{"num_hidden_layers": 15, "hidden_size": 256, "num_attention_heads": 2, "num_key_value_heads": 2, "head_dim": 128, "intermediate_size": 1024, "vocab_size": 1024, "hidden_act": "gelu", "norm": "layernorm", "norm_place": "pre", "norm_eps": 1e-05, "positions": "rope", "rope_theta": 10000.0, "rope_fraction": 0.25, "qk_norm": false, "attn_scale": 0.0884, "bias": "all", "tie_word_embeddings": false, "parallel_block": true, "init": "normal", "init_std_qkv": 0.04, "init_std_o": 0.04, "init_std_up": 0.04, "init_std_down": 0.0, "optimizer": "muon_variant", "learning_rate": 0.00198, "lr_mult_down": 3.0, "lr_head": 0.00683, "max_grad_norm": 1.0, "warmup_steps": 200, "schedule": "wsd", "decay_fraction": 0.889, "decay_shape": "linear", "final_lr_fraction": 0.0, "batch_tokens": 32768, "max_seq_len": 512, "doc_mask": false, "train_tokens": 313500000, "max_steps": 9568, "dataset": "wikipedia_en"}
MLP neurons of a small language model. Each row is named by its layer, matrix (up: input weights) and neuron, and shows model dimensions 144-239. Each number is 128 + 32 x the weight over its row's rms, rounded and kept within 0 to 255. Numbers have three digits each.
After each neuron's rows, "fires in" lists the words (lower case) most often at its 100 highest values on Wikipedia text that the model never trained on.

L4.up474:107135157100139120074139133140116119072122135131145125165034188172152129093144126100103141113161119139120094158155181157093137171046207111129148133069172191115125142143134104138102149109105119194147126119124144104111113155151151096073059140118120107108101150131108097116115126149131157104
fires in: "london", "group", "close", "culture", "closed", "edward"

L2.up955:150156086145172163134143137121105110133162199098137123118149104129134178147140102079191105108121141157113089076085173134037167092120120086085139082126151092106109082131073112150133124160088108158100206182146161129122143118076182115107153110147137155150111093154134124198096150148112188155
fires in: "jump", "check", "number", "career", "uganda", "route"

L7.up465:133198139224078157136175177131098111120110079126118113136121097064082169058118204099091156124148131099157145112176145115124122200171135109104138107085093141144099094054120168131137121099151079154101127152151163161162135134086088065158118080126141060107149111111073126125168132194125118117
fires in: "was", "had", "been", "being"

L7.up930:140143146171097103144194147135152196123142167151120083143135110115109143085167139124164120137037164081160116152155118150136079132188046157118192247131159106118113127193119105161102080180108122195149123143117166140144073122154132140151161107179135082115119108078123062132100203147129155094
fires in: "is", "was", "species", "himself", "launched"

L8.up151:130147106086112126172145143160137105123126166156073147111063125146122119132148120095144105181125170139069174113090150119131185122130112125093150135148093100131206132106194126102130118137157099116165088152138059113077117138136142163102064111183072183106096111132109096228085157081127171134
fires in: "year", "york", "years", "they"

L4.up331:142104121078119110111148142171179173168123133100168113164123158081162105118168076179179092093155121127091091125147210212152116141196090103173120190102108156175140153150077100130146168123120180136159125174130105160151130159119173111187102108090126105136137109152137158082101172098123218106
fires in: "located", "loss", "festival", "are", "previously", "previous"

L2.up839:084115141141122147160130087164175124148091063116094107115153123094141088110073174123152116119102134124106159110140108124138053136179130134171118101117086187144034114174122153114133141030136123154212115154112139126142119128142097127118105124124039144086140111168138207109155148126172070077
fires in: "he", "were", "yes"

L7.up225:188212136097163161122138134100097096168143104164086117186117143087101152099162169098113120087100141118158107126141076044111120092076122154111067136122141145136137104164087064125078154135128103170139152103107088129157124061221105127162147073115149126079155124111150135149105141103128190127
fires in: "career", "performed", "performing", "previously", "previous", "following"

L4.up863:111117157158090102066162119134176113128155099220158165128099148098189140173101128128122140155115156111187076139195158155177099172092173160087139133169068120151097138103154094130142141096142188159095084133109123163184185069143133167109140129121164140148122126092159128082074208097157143104
fires in: "august", "april", "auxiliary", "aug", "porphyria"

L2.up723:175106125105102118173117136177126104111113123143115101135180111077113132197135124044098088109144104092126150100165105110107126070123160174073107105192124116115110081084096134150174121116146081080086170179149154072101163089141155083110155150089090112098098069156191154138126173154091180184
fires in: "became", "because", "label", "although", "featured"

L7.up927:187108117092112137165099138129101121127139091100098087149135139085206119150119084177094165162120069125145124165116117097113117183121119171139078126087107162092107150129100167124143094177180127109161133098121147143189169093118201154168206148133184180205129109112112062145092110164137114109
fires in: "of", "other", "former", "among", "all"

L3.up625:172121105089137094089142138120143177157088121133158126161181125089126134135122126134105103067142153146189113103166176124165144175190088155145128104101099095141135152073141092152142114116152124088166139077159211202139091135169123104185132151141127166144081114104160124124157145141095173126
fires in: "who", "july", "journalists", "colours", "shue"

L3.up843:106046146140112131159186154166146118117188091119142128145127087106139105103095126103143178111168128115111081150161131123073135148179092112135090143160201124168107140084148137109174092119097115088109094144143117148136170134076057082155108148178168149153105118135129110142132091143145134148
fires in: "two", "five", "took", "the", "indoor"

L2.up358:018127085128138171121156141178101144130112136176084111154108094135129143147183124131113092186104117089135152116133149082134173107158102098142190138131094181135112132123132139099147142189118105114150148155143113109103135141128124124131178088095119118165046162090073144109140084176126109136
fires in: "there", "top", "active", "centre", "estate", "activities"

L2.up971:116094118157096102147193197171121145193137148128111121111139122138145131118099151155156099128111152116103190119136153108126158156107067136121136149063091141153059096196079174096066115073104098216108197131071123101129131147127120132133150087146147108155165120141173179172151180157129149148
fires in: "was", "were"

L7.up72:116114116186105153130124118133090099102083136119063160169113143077172116110144098099146128173203109139164184156136154170154089114175131111114116163084123170185129151136182125135141111155129111100195130127137154160135126163069079118035184083159210119134082158128103118106142104139131122135
fires in: "of", "four", "three", "five", "seven", "two"

L7.up236:158127182097141098157076128051101179124130129125139148142101157122060117126163106158082120115101078173146138199131177101113101145127074145112156156111118159092115180112150071118108085094111161113188132119088033089102110075098135154112167195164146133155205148161165112099137131175122083110
fires in: "to", "of", "for", "on", "its", "as"

L2.up412:125137103156141084105144103122097172149163125081207096101165115074100115110169046113163122129096114114129122146091110146094141160092135185185144129154095125160160101139141143114124155054097094147169126163122149202081150117170177146138107184146135148124092111154189092136108110106115094160
fires in: "life", "match", "championship", "rochdale", "championships"

L4.up712:117081149113090134151111175087154122134142108186202077180140145111179117131115130129151116142130108136147131173162165204218131125092096128100101182146128174136146100099119165108100150170160190219163100176151140154175121172179111090131098098124111124075112133141129123116073152117131125173
fires in: "career", "later", "like", "death", "details"

L3.up181:206131099135136117094058125122124135120147150153093111148124132101176139108163115118125118077117089150141155144153128105152135155113135153110178162103152103139136097160176113162145086124108076118110132144142143094136134117070221174159182186137121201121144176089146115136166124156173184141
fires in: "when", "of", "phenomenology"

L2.up232:127122100134098190073131150053184169122166151172146131131122155140135130117131090082155101078123116080067123110116151147116079117107119152075140158133118164133127096161117121128170110141128141214152077177177148139142084137125158163094153110164123104081129140104090081140163149148123102105
fires in: "because", "said", "poetry", "fleet", "causes", "caused"

L3.up620:167097090158144134118093110083126156082057103087131143137127135181129110114189029109175135114168128130101162061147191202125130151148109173113128113105085151125080142140112120154111080143148202119098114144150144096148108121062092156125149154149138135161122138115115117130140122126130094110
fires in: "school", "colon", "billboard", "soon", "illinois"

L3.up20:078093103097100111145087121070115114121150118152163156155104086057071131110131085165162141124094187122165102140091077147192193145168079185096184104204100144073163144153127085145139185105100144067128095139167141157114117162150113147095125101109164195130129136160158118206119130125099112133
fires in: "by"

L4.up12:108098197123139188141119181084198102105148105125101103112120205139118073065127126133076145086162162157151058189142118087074125103182108133114140114115150174072150147142050154117131109159093101065159093057134089098122097111176126132096128148064126105159105130085187087136154163123094121104
fires in: "released", "world", "release", "preceded", "science", "label"

L7.up852:123178169113082153111186126061110118107129194118072145119119113149078141153092157158160132131103124168120151149127116107157074168118124143116111091091136116137172174155181113120103135104208112098072112152120125098121161100124164125107157176109137121126092120151174077148128181147196082071
fires in: "also", "all", "along", "although", "guitar"

L2.up610:084143110108101056039156126126106117173120127080145134168117107168159132084126125082121157104113163123116089175120128159111081118112074125135143165123130159131119126087135197187099145141195159091087090153142144112086115117083116100071138140133135099187145123104164093123128107210122158148
fires in: "has", "two", "higher", "master"

L7.up1018:088118152187111127167134154118089132131090184063130090107102073109120128125160145158047131096108157060132135140126170153150144062090116144097129136109163109137110145106103070106111149106131131160129163171159174078149110111106143148124172076120111123114135144166069126183184103120000189130
fires in: "to", "took"

L3.up745:115138102078066132173112147115122154124091100116148119082129097116083094115139108098134097039152154188062140174097102116124181111161095128104130133115095117125113142174121113145094134149180125205118076116109116121140122125138129102135120069176112124101149147163100160155198097093131163084
fires in: "university", "david", "silver", "did", "dave"

L9.up871:152119167115153140155096080113095103127167137125088172125153123124154163144135131147204168110180193136139165170111088088091178059150128137112130102140067119134171079154182105152189144143145149074054120192118119106109114108152161136140157154075179124110164128085149117132097112129138095098
fires in: "also", "all", "along", "album", "school", "episode"

L9.up357:175084151135163103104111160138124083141167183148130166168110102157134141135147206134127119119089145080145129122127129203147140216177109102063144128167103096082100101117143150117150120118150173092140170075119176124129112113131142145126183074114093141128113137118087146144094137151185144123
fires in: "american", "africa", "japanese", "korea", "japan", "america"

L5.up601:178176049137137139140112200072109131117133143135156132135185103106167054108108072174098129058136118096160068135071126066087106103160137121140190120115071126139158127098084149107163100130137146122182119122144136119221154098099111177184174118089173134109060131118145109129162159167119135139
fires in: "been", "being", "of", "located", "loss"

L2.up80:110155151134147125163152131183152069082129126171171135146095130137161119117104097166123103072104058144172099132149128108135120106118162100131164158091102124130104107111091104207123115127133172166156147142080153114099105156097174090153149122142099111136160041111134160092163135143110155142
fires in: "january", "changed", "francis", "language", "frank", "france"

L8.up890:173125106110093123153130158205154139192117168149073163124149163089062097105091138136119182167114107163094135142142124119162137146113105162195179053115141132163147135076162175114125103145091159155129103133165197122126144122174098188156092151078117129124111150144097142145104133066170151139
fires in: "took", "hapoel", "continued", "time"

L5.up710:144148151120107173129184092150058138087075147133119100100131135155187151186061089091219114160138167084060131104141108133127153127158079153083146058147176121128074125104077161105123128158138116116096098164160139133134140139152118108160183132133141088115126078162175148050146068115170159130
fires in: "have", "people", "has", "whose", "biography"

L7.up894:140199139062114134090182158155127079158186126149078128119096183086068142122084197171157089145120099107077083158103122107131142127125170096074163139110123119158174109078090160146123139107139123165144076164125145089129159138144119153118147148128124101189111142115081166145118119188117149194
fires in: "s", "of", "council", "this", "billboard"

L2.up407:112089070108203162165106159169126097179168109114131216158097080120176139134066187108083086130112162124111124142142169179110125113117138108100152170158141092117106168091207110114067092151131089102098173127064160140115129173136142098119122158161064165117139093104141097154144132134145116164
fires in: "south", "soul", "houston", "house", "jump", "southern"

L2.up783:144075126136119157114080140161091120107110102161143167117119103082117174122161142125109196136096053144143066135102182114080087114131154103148166200101144079123081157144134140131143109198135113163201188070142156130140089070174099155098148188147126127127100111147239119118088149115158174043
fires in: "who", "he", "matt", "shirley", "kentucky"

L8.up501:082158134149159165090104128077111108126086115206080134111150138181103132127131107102061149153165116115093125134134173126161153160123160209181157084080132066108112102155109155137200091178171146143085116096104146135099061112113166125117148121062100095114128191144130161124122119097127155173
fires in: "election", "party", "democratic", "republican", "electric"

L3.up201:141130153135142162092114161105126114185137153027139101136115146167124147139103091143108081152128132137177151162140122144068121177168157109141180162102044174101083098205121122118155123131087103130134142188103140078145112078123126175119091120116120090114109054152096157114091113143117147149
fires in: "to", "tokyo"

L4.up724:174149149148135186140111132143141083161145156123103127123132118127133105132069112101103122187123132093072158128117119147100101172120026110162139111108101076143163105163164166174098115171134098115127167105071153101133139135150092143107149106089152148058156079158116181131102103055168154156
fires in: "south", "japanese", "japan", "jr", "soul", "southern"

L2.up911:154159148142136129162138159098176131131117080127159102167137132107127146096109183098058134067138193101097150130193130138088092176129173093057119158039125102134100115118120161136112082137115167148154155104166130117122164146062141095140110152136079122115146121099129138130173114171111182083
fires in: "same", "series", "second", "served", "hot", "herzog"

L4.up340:116159117070137105094107116079080119117144105157084090059126175078088147136171130125103150135141167093188126146130166146170103166093073132151178189200120123132094128124114106125116147126127092086123067079093124135052099111141132083159078117173123088094159125167158105160136089109155162120
fires in: "because", "vila", "department", "graduate", "giovanni", "guitar"

L2.up210:134088136169125094143195108174142120093117081183143132119126177186134127128107106119104078188141141108139107151112148093089112150117165121143085060094095086079135191158090157116119112165125124111151089057114135100154151101112160084133103090150170153126122149124117121139133159097071108081
fires in: "would", "will", "old", "take", "held", "world"

L2.up253:133113132120162083135150129102155142086058131184136191204149110062141175106150115111134137084127147094103148121110175123109094101102082143171096092150143192170145101147193160070112126224183115098111177091141162154195148146111156105098100142162131203152120073096182153150150066163105119091
fires in: "received", "medal", "succeeded", "city", "speedrunner", "seed"

L8.up782:151122110096116166082103108165126103133097147133159076122114119132146115084177124130139096086096186111118142135096185158122077172178098101102120113177094186101130150195158159127115126153114075135116104117162167153097183148151152087179143102133144176134151119068165138148180172146160130130
fires in: "university", "located", "location", "loss", "south"

L4.up361:141131126145129105113107102079156104170144177169136104099126180168126164069134138146106124118171108170135128108155101118145161132106066131093163071173065114134127120144142173150139149108129112162153191106051196113163176147101152168127106199146168091168086125110115154114121159113127129153
fires in: "european", "website", "houston", "police", "europe", "people"

L3.up133:146125093138170149161085166093074118070151142199172194164158116137096113081133145096150112109141113191082169143143131151171083193142159101161129107123133122191127180171098119144151107187107201125133140118142136148136112115082142103103138145109126104133093122117082130185103169118083168186
fires in: "history", "him", "human", "himself"

L10.up213:110173174094149127145153141142133078100126078132137125104112116160092175096138140121168105068103096118082107138072177134103132150200102143151164182113144131125082084170096099128173054193158133129166091133157111123117160157135133155144180128191107134127130113113076083104140115125153139110
fires in: "is", "time", "united", "years", "was"

L3.up557:103160181133149123110103191156077124147122121167117115158160175099174069089146083091192163153111123144178098094104085135123154150073153088124103105145192113063113096098140180124155128164169146141112115108100196108150108061101185163120069102113137121176167111181133126136168129171112135176
fires in: "would", "many", "night", "manager", "man", "secretary"

L4.up528:108190081103105194101171134081074061158084123103094106099120111138157137106113149113142128097114102104098067126089135070135136132111129098096105133136049135100121117124146117088169174122143141112127158098125175139127159162086143158128123183058113190164118136151104103116073144111116141113
fires in: "small", "some", "oluwafemi", "santa"

L2.up513:112146079068094154132080118144084126108088115096214157140136161102093100101124165107139203134123159130092086215097161150102134107126162112101116164171148154160110165102079118126122152196135112151121105072161134116113086078100116137112094113096147081194150079160180137125121126112128153133
fires in: "who", "although", "herzog", "fellow", "heroína", "refinery"

L10.up752:143106122118073112125068133149121129119115120133068193170107068114104145145160088090087093079156081099122139197166155090134131155084116102118215116176156136157080154159126151127124136096153139155148157163116092131145160095113126124112154142166072139120099108047079104100156092109083122099
fires in: "said", "no", "not", "such", "many", "godmother"

L4.up887:094159152097148075129179094169091131112174148099088115150151165137100091174151125138169111124157144069103129138091111105100119137175180099100096139044101101189120137159136084080126183127168157152156118165172179087185174120120118157093161176110136111171120119098104099096098090128109122111
fires in: "many", "million", "most", "any", "seven"

L3.up846:144105129125105117192165096119140124090122105169161130069107153122091165146141073164074100158170097181130094162117134130144139106172055170075160124161117075110148087134113110119124160158105174148169134146082093164096189104062160168090176146118176118074146157159193109104139084078118136077
fires in: "european", "eastern", "europe", "independent", "reserve", "international"

L2.up542:130158090133133138171152167090098128092114097078123111091127077088127134128141081184105092093147131104147069099108141202102179122121142173125125129144122171128134156100051146169145106141141118124127099163136056099143066139120199122217141143119113159166160097160082110127158163174157173156
fires in: "june", "location", "democratic", "wireless", "economic"

L3.up698:101094162165109129145176100120082135110105108226103115163137137159146101130128115104158042135098119146134119137148114138132123159167147163093143136194095117087185155160167112086102124123100139070168164162132065118168136136113112063121151109081163142106086120171097140144144102164083136168
fires in: "when", "before", "published", "finished", "established"

L4.up983:131073200136125171136109130129137149081072163137152131179124133136118144108133115144130113110110163162140146141179134105119137087190087146102136133107144162104127168123127152117158183135129095137150165076108139070093157138123146166072125125157131119084113103070135147150106143148153067147
fires in: "released", "country", "release", "due", "research", "year"

L3.up39:162120150123161113148165125124157128148115169117054146133114130123099140168120181150147157144186130130115107136149128127143158090152090094073188170065146193134123122151143106091105125096146114070136123140160112169089186085150109132105100112129136108108177156161095155184145090132086125137
fires in: "early", "took", "october", "of", "office", "rio"

L9.up221:102164083063094150122097117108117102137119131110091125128093080116154144128126137106181217179138104094170107175134145109123109102044176106084097092154104091105078119101114124095100140157124165171102159127103111169125094116099172161093137122106121144133145088129099108189089147107166154153
fires in: "of", "can", "performed", "per", "performing", "described"

L5.up977:140109150136151128103148169137123102090128118089042103151113154062103132103135125136115160109184125141122103168095156178179108104079124073065170183127131107161111122111140087139175148122144137112120111130174084130124159164064066192103182106081096117118130143046148150151105126102130104126
fires in: "000", "of", "announced", "barrows", "shirley"

L9.up986:101122143159063102142102114147099097112169148105147203125105129097125138135139163119196104118119128041101079140100149129121137211129139137135145111132137076172065163123099170187100127139145160150120160143122165109119139154114102132155101089109150103154120146147108126053168133088161109179
fires in: "was", "district", "is"

L9.up5:170158120165123163107144133104140128150170156119189156099125149096150151152145064125112150100131141136124141147111200142127157183186149088146163144087162128146197145142190137080070135157152175129095083105170156116123140179132082110155129163134105124131122118140093118197110081195087065148
fires in: "february", "league", "california", "eastern", "designed", "carolina"

L4.up337:111172161168037152179170127112213129098133172113108105114105125122167121140127097122085186129148144178078090121100142143137129151126147131100132123124123142206103143118124167142190158163082098092139163139114101096163117125167156121144190160081167136146101081055104085124151144168076136056
fires in: "released", "role", "release", "range", "roles", "majority"

L2.up932:155138116146188113150180160118157111126072104127132112151176185092112129141147096074095071125147112116104117129110122075109149155145133168140096173155086131124075133132059118199099115142193149080118110166095129097136129151185131154126128135118130127185050124151088156127083160135092070069
fires in: "third", "william", "their", "centre", "shirley", "andrew"

L2.up195:072116144114122061122130174095155117114114151153165094141129112146064121181154113192108108136126095118150093135148087134164143107091074205095056124146153125097133099090135149142214115115147182104094125117121123157123143168104102096176152140182120135149098136121149134152084151138121175144
fires in: "0"

L2.up75:163223102121130158162161096106170177186183118187118119130111188096097117087123145104153092098144146076137125082179159127036085103147106101134081162093083157129068102158125151117115160110139140150163150141113139150169142060099139151114167136136084091158150153135126093144125031120123107146
fires in: "him", "has", "n", "could", "himself", "hill"

L4.up385:039110109152120173142164160117142115127105119162153133130146122143126096180139082123122052185115108107110133127112145077107104166119185085141132107147106096169104130085161060186156176129103122133182119127132154139154099117158125086145133048158108098141106068172098147154124120133141131159
fires in: "he", "published", "she", "established", "finished"

L4.up727:083167136092074161093131093134062109121111152097104151109206171105082167115126147085115115120139109132139106133127109144081098164083185116131135155114149130154137120098155109165169146163104097121137116113114183091123158123132126146150113159137080130191116057084149143101157078184173096145
fires in: "history", "vocals", "place", "rocky", "historical"

L5.up379:128064168062071130123113148141129154070148162039147109114117105110147105154152115124065087155143142165085094093072099090134111107142097133122100137155129193097117143158187139137127152101141127116066140109214207097128126106149134167095096163178141164100209132113125127072126194100133140136
fires in: "over", "on", "after", "in", "for", "master"

L10.up65:188163118137103170150130119127084115157074144133114118125156127166114158148103106078183087087152127149082117213135165107087125093151180119210091141180124182133141120164180137138109110138130110161103125160102105111144164128168146121081139154174129107135127129175146103127164052164104135129
fires in: "career", "biography", "education", "match", "medal", "playing"

L2.up776:140135141105154136148147171109153101129130178106120102109127058155096113091216100205138149136173119133178141120091111101121139094155163108166137123156137155131090184089114050173157138206138156124152124112135124175148096131197151166086120088158107131145187103106150084159113171079129104112
fires in: "between", "guitar", "architecture", "kentucky", "by", "website"

L4.up372:095138175177139142169141091103123151159077128166148101141049193097139164149160103175184105093176103091095187175192108092152141105101108129135155196127117143186165147145128121140088159122087159146098170149147127114165102143118152111080119119116145101130147186149099143178057149136114055105
fires in: "three", "department", "of", "billboard", "gladstone", "houston"

L7.up392:124084083121115136136099161175196088138111103158129080161124146153128102071187109101171120147123129144086146122178099100150133166138115087110140131153149152116102078085132137026086136138145146120144147141118150136172118105112184125099134112108105122111170157092117113218102153118132132083
fires in: "this", "that", "august", "addition", "one", "next"

L5.up597:089137079130142156053084228170190152109188115176128118141125124067151112134184083183135111079109121132131095092168053152116101156121147096094185105159170173114153044068137149085078120111138197108115109173124119105133123140150094091156124155163166126143093067148144096136150164144136134099
fires in: "league", "round", "stage", "entertainment"